{"num_hidden_layers": 11, "hidden_size": 192, "num_attention_heads": 9, "num_key_value_heads": 9, "head_dim": 32, "intermediate_size": 640, "vocab_size": 8192, "hidden_act": "swiglu", "norm": "rmsnorm", "norm_place": "pre", "norm_eps": 1e-05, "positions": "rope", "rope_theta": 10000.0, "rope_fraction": 1.0, "qk_norm": false, "attn_scale": 0.177, "bias": "none", "tie_word_embeddings": false, "parallel_block": false, "init": "normal", "init_std_qkv": 0.0462, "init_std_o": 0.0, "init_std_up": 0.0462, "init_std_down": 0.0, "optimizer": "adam_variant", "learning_rate": 0.00141, "lr_mult_o": 0.86, "beta1": 0.9, "lr_head": 0.00809, "max_grad_norm": 0.5, "warmup_steps": 440, "schedule": "cos", "final_lr_fraction": 0.0, "batch_tokens": 32768, "max_seq_len": 512, "doc_mask": false, "train_tokens": 193900000, "max_steps": 5918, "dataset": "wikipedia_en"}
MLP neurons of a small language model. Each row is named by its layer, matrix (gate and up: input weights) and neuron, and shows model dimensions 48-143. Each number is 500 + 40 x the weight over its row's rms, rounded and kept within 0 to 999. Numbers have three digits each. A neuron's up and down rows have the sign that makes its largest values positive.
After each neuron's rows, "fires on" lists the tokens most often at its 100 highest values on Wikipedia text that the model never trained on. A number after a token or word is its count.

L5.gate70:570595546567525432460508527509539461539568497549588503534516525541531488566468542465532521517522515472547542449482454551487551491545447448499577514470518521545479464502545445537531477464497501480604487487475480570488417499524498574431478442473485521486495438494519492535566433526476480397
L5.up70:503512449501499454419529470458561450502483451508492476468460485446547458504563489488471523526477539496506534539476525467563462551479509496499514503509405541381514568551499554447482575544451509476455543455496493516534482433481452489595542477454573482510454441454533545458535559471538457630
fires on: "1" 81, "'" 19

L5.gate102:538544490460557517487478525607469523500451500559504471468535480562503540567525523455539510560509445487497550473540519500486522557527549359474431430567455572493510437556438460520483532525549521437442501487422567516502456457505505495469475484512504559465489469535450463486517471453489469508
L5.up102:520478511488520543457483529543462504503493422512575463527478492487503473562561509468469549511501485499547550484457496477584439485429534501555482549475418522494562467472579490534532466550501534485529494452424468461533476513537466521511526483488525497506491523504539500486628560462437522503
fires on: "8" 25, "-" 14, "1" 14, " and" 13, "9" 11, "e" 7

L3.gate151:476418476484470512566492481485502518499439512502434481507499482465478433490531467440466507552478557530548519463489516447488515544585426486502515531487508503549510551485477449565504528532529501518553477444499443543490449457535489491538498554420496548486481501574478483476527565494540450490
L3.up151:523431484503459515450544460451521518442492511474427472524495499505521445506530479466456489575474516577454558506478541481527419450477515495525516543493522477549487489434466438540528454565512525515556474540490399531563431445486452463474502541451542518446481492524451482527523481521517515553
fires on: "." 70, "\"." 24

L7.gate517:500524438388481486419582493472530567536498496526501466466532499454561515556470546490511465613493437452595541504529523550545472501444474438445484500526512545532488531556493547483503502450487436502519495480414488494555433473495505474460506501502574622447487458488459547492497542480505465534
L7.up517:534491530497433527549500492487508498504411486549492491448444486464572533515473472401458486557472535489522503530509476487473519461476486445422461521470480525460452457437488561473503447516500461449508584485459455554416471522573515553500552465442438521484421434522534526507499533465520501379
fires on: "." 40, " p" 7, ":" 6, " Division" 4, "val" 4

L5.gate580:448505553521501535544462516582432444569476466507539474558450511528514521563454452517521473496497526528494580513573509486491534529479438471464542443409479485475490486514511498508564519476494496437496449459524558529462420498483462540528522516490549507489488504441459508515447442500557461499
L5.up580:500500443490485421532506475448531463485466490480484567514494565513440480529531474510504549502589542451559456506639427525527518465499539450538484521542469544498579517496529520529494531453491462473442514482596500487462483544507450525505536507507507479508501564477513523464467484439471433574
fires on: "1" 23, "|---|---|" 14, "|---|---|---|" 11, "|---|" 8, " NRHP" 4

L4.gate567:509593561444493503474460438483437460522499556487558508427494429471487553503413476406489513450433515413496421473474541462522471463509467462504476469494482546446555443485459491541454510519486501499486528483503488430518564475486503561475531505496522506509464531493525485457549496516468491521
L4.up567:545545543512448522466541490455486518555530534501467417497480445481513526597472464492546501444491553409530526536519539448586491510480508484558491509443483533495548517505496501524464507558510490505438527500497476379497528468490528501494533552478537503447386473560490560519490515510480486509
fires on: "li" 14, "." 13, "na" 11, "la" 8, "iving" 7, "ing" 4

L5.gate422:434431453557499435436512474536495443491519475589465492447501455527530494599533500486447542523505431478530552473537506521569489504552480501500524463448495396456439530500500527489585421474523496533557498559504478440555474531476481562526537444485477534537557424555473529537541563500536487472
L5.up422:522472478522494497540488540511502472510550485568456549508422554478568512540477502495559547483462491486480536551458501498499488502484493484534488512544451588529496557519465552501545569496541486453559534479484555500623485514542527478484539530470480469554505485472491515489513560480565511505
fires on: "'" 22, "/" 18, "\n" 16, "ing" 15, "um" 4

L3.gate474:502413519445454475534570531466512501550516516479486436539456478472479452470511460514502457533496493494545511490526468475571470538455385481492486516417532490554544517517426477555529493545484482492528506551542385549511482479490544474464485489517509534457457465514517474537518539520524449523
L3.up474:522435545541488495569572523451536517481454579517459446463449420477550458493546501506483501624465544519517584509537514425530443503482485481462560523499533529482497542439501467481511467463491451501577500562514440503496531508470470534464514488484534548416454501567472484541516578509496522450
fires on: "\"." 39, "." 33, ")." 28

L7.gate603:486442539518517475501501439466471508483528559517492474507520510464511513491464494484534511481563452476579442442517486481456404496462495453488566528470515497536538546521423487424555455479550477484536457531470458545466484564555441488550442451501459525501532437496440493497532506505540484479
L7.up603:494455502505458501441505474528482496480530521518463411439503449496501556526552442529513466489441483485526531506503492526549457560522446508518547472423532506554442459494493513517512470520517418489479513469522444523540480527485581535467609522502517532476520470448487415471450535544524475457
fires on: "," 70, "." 14, "\"," 5

L3.gate95:508460503482535535488504533596474527568560516563506456501474546500474439513525538441542472489537511508518471452472536500485517529548417510501508512548466464505512524523476489544539500455519467550489472488460545477544546585518474521483461522452453532486443466474523537517564490579473454506
L3.up95:489506455455535529498535526465449583518522546562478475458458532510481470549519444513504459435508505543536515509482467482505536452455481451520534478527474480511555542473418462473542480430534578477478502510499540469552505470516501479531554563455488526514506489444463532518548571545507443446
fires on: " house" 11, " store" 11, " Museum" 10, " track" 9, " Center" 8, " Live" 8

L3.gate290:502453512479468538520559501375494503503544592520520437522504528481479456526485417481525576540465457496528535435531509456522424499447416478507566534453478470508579527550453459546583512485495493477519511490476407480485476433499509547520517501498469447488461509537476512441502532500544478561
L3.up290:531464529483438532523553433451550506545475530505516430497474473471507499519498463522534565515460527505568516492549436474556395423452486493470497534488531526532492488439464520464512490575531476473515482508501447418509539475483522553494566515467562492483493417534485561500553504483469568444
fires on: "." 99

L5.gate368:497504532535447424527529523518453438473546569484502461529461520500580447557476456424475466545497505492570550497548526504497472501482444498503544613458495495448566589459480443487512449497514449477555543437482512493512471443444537452514447440494395509486439501444463480532514473489517508577
L5.up368:536438451478500483501478536449491492504493504500513506556433557521543559539626499444490483560538488456529518492514523460510522418491532516514456592473488610472517523557506519474544466520446469427525537497532472546463482444541542482453512459538418463421430460522506487512469516480511449540
fires on: " (" 79, "'" 13, ":" 5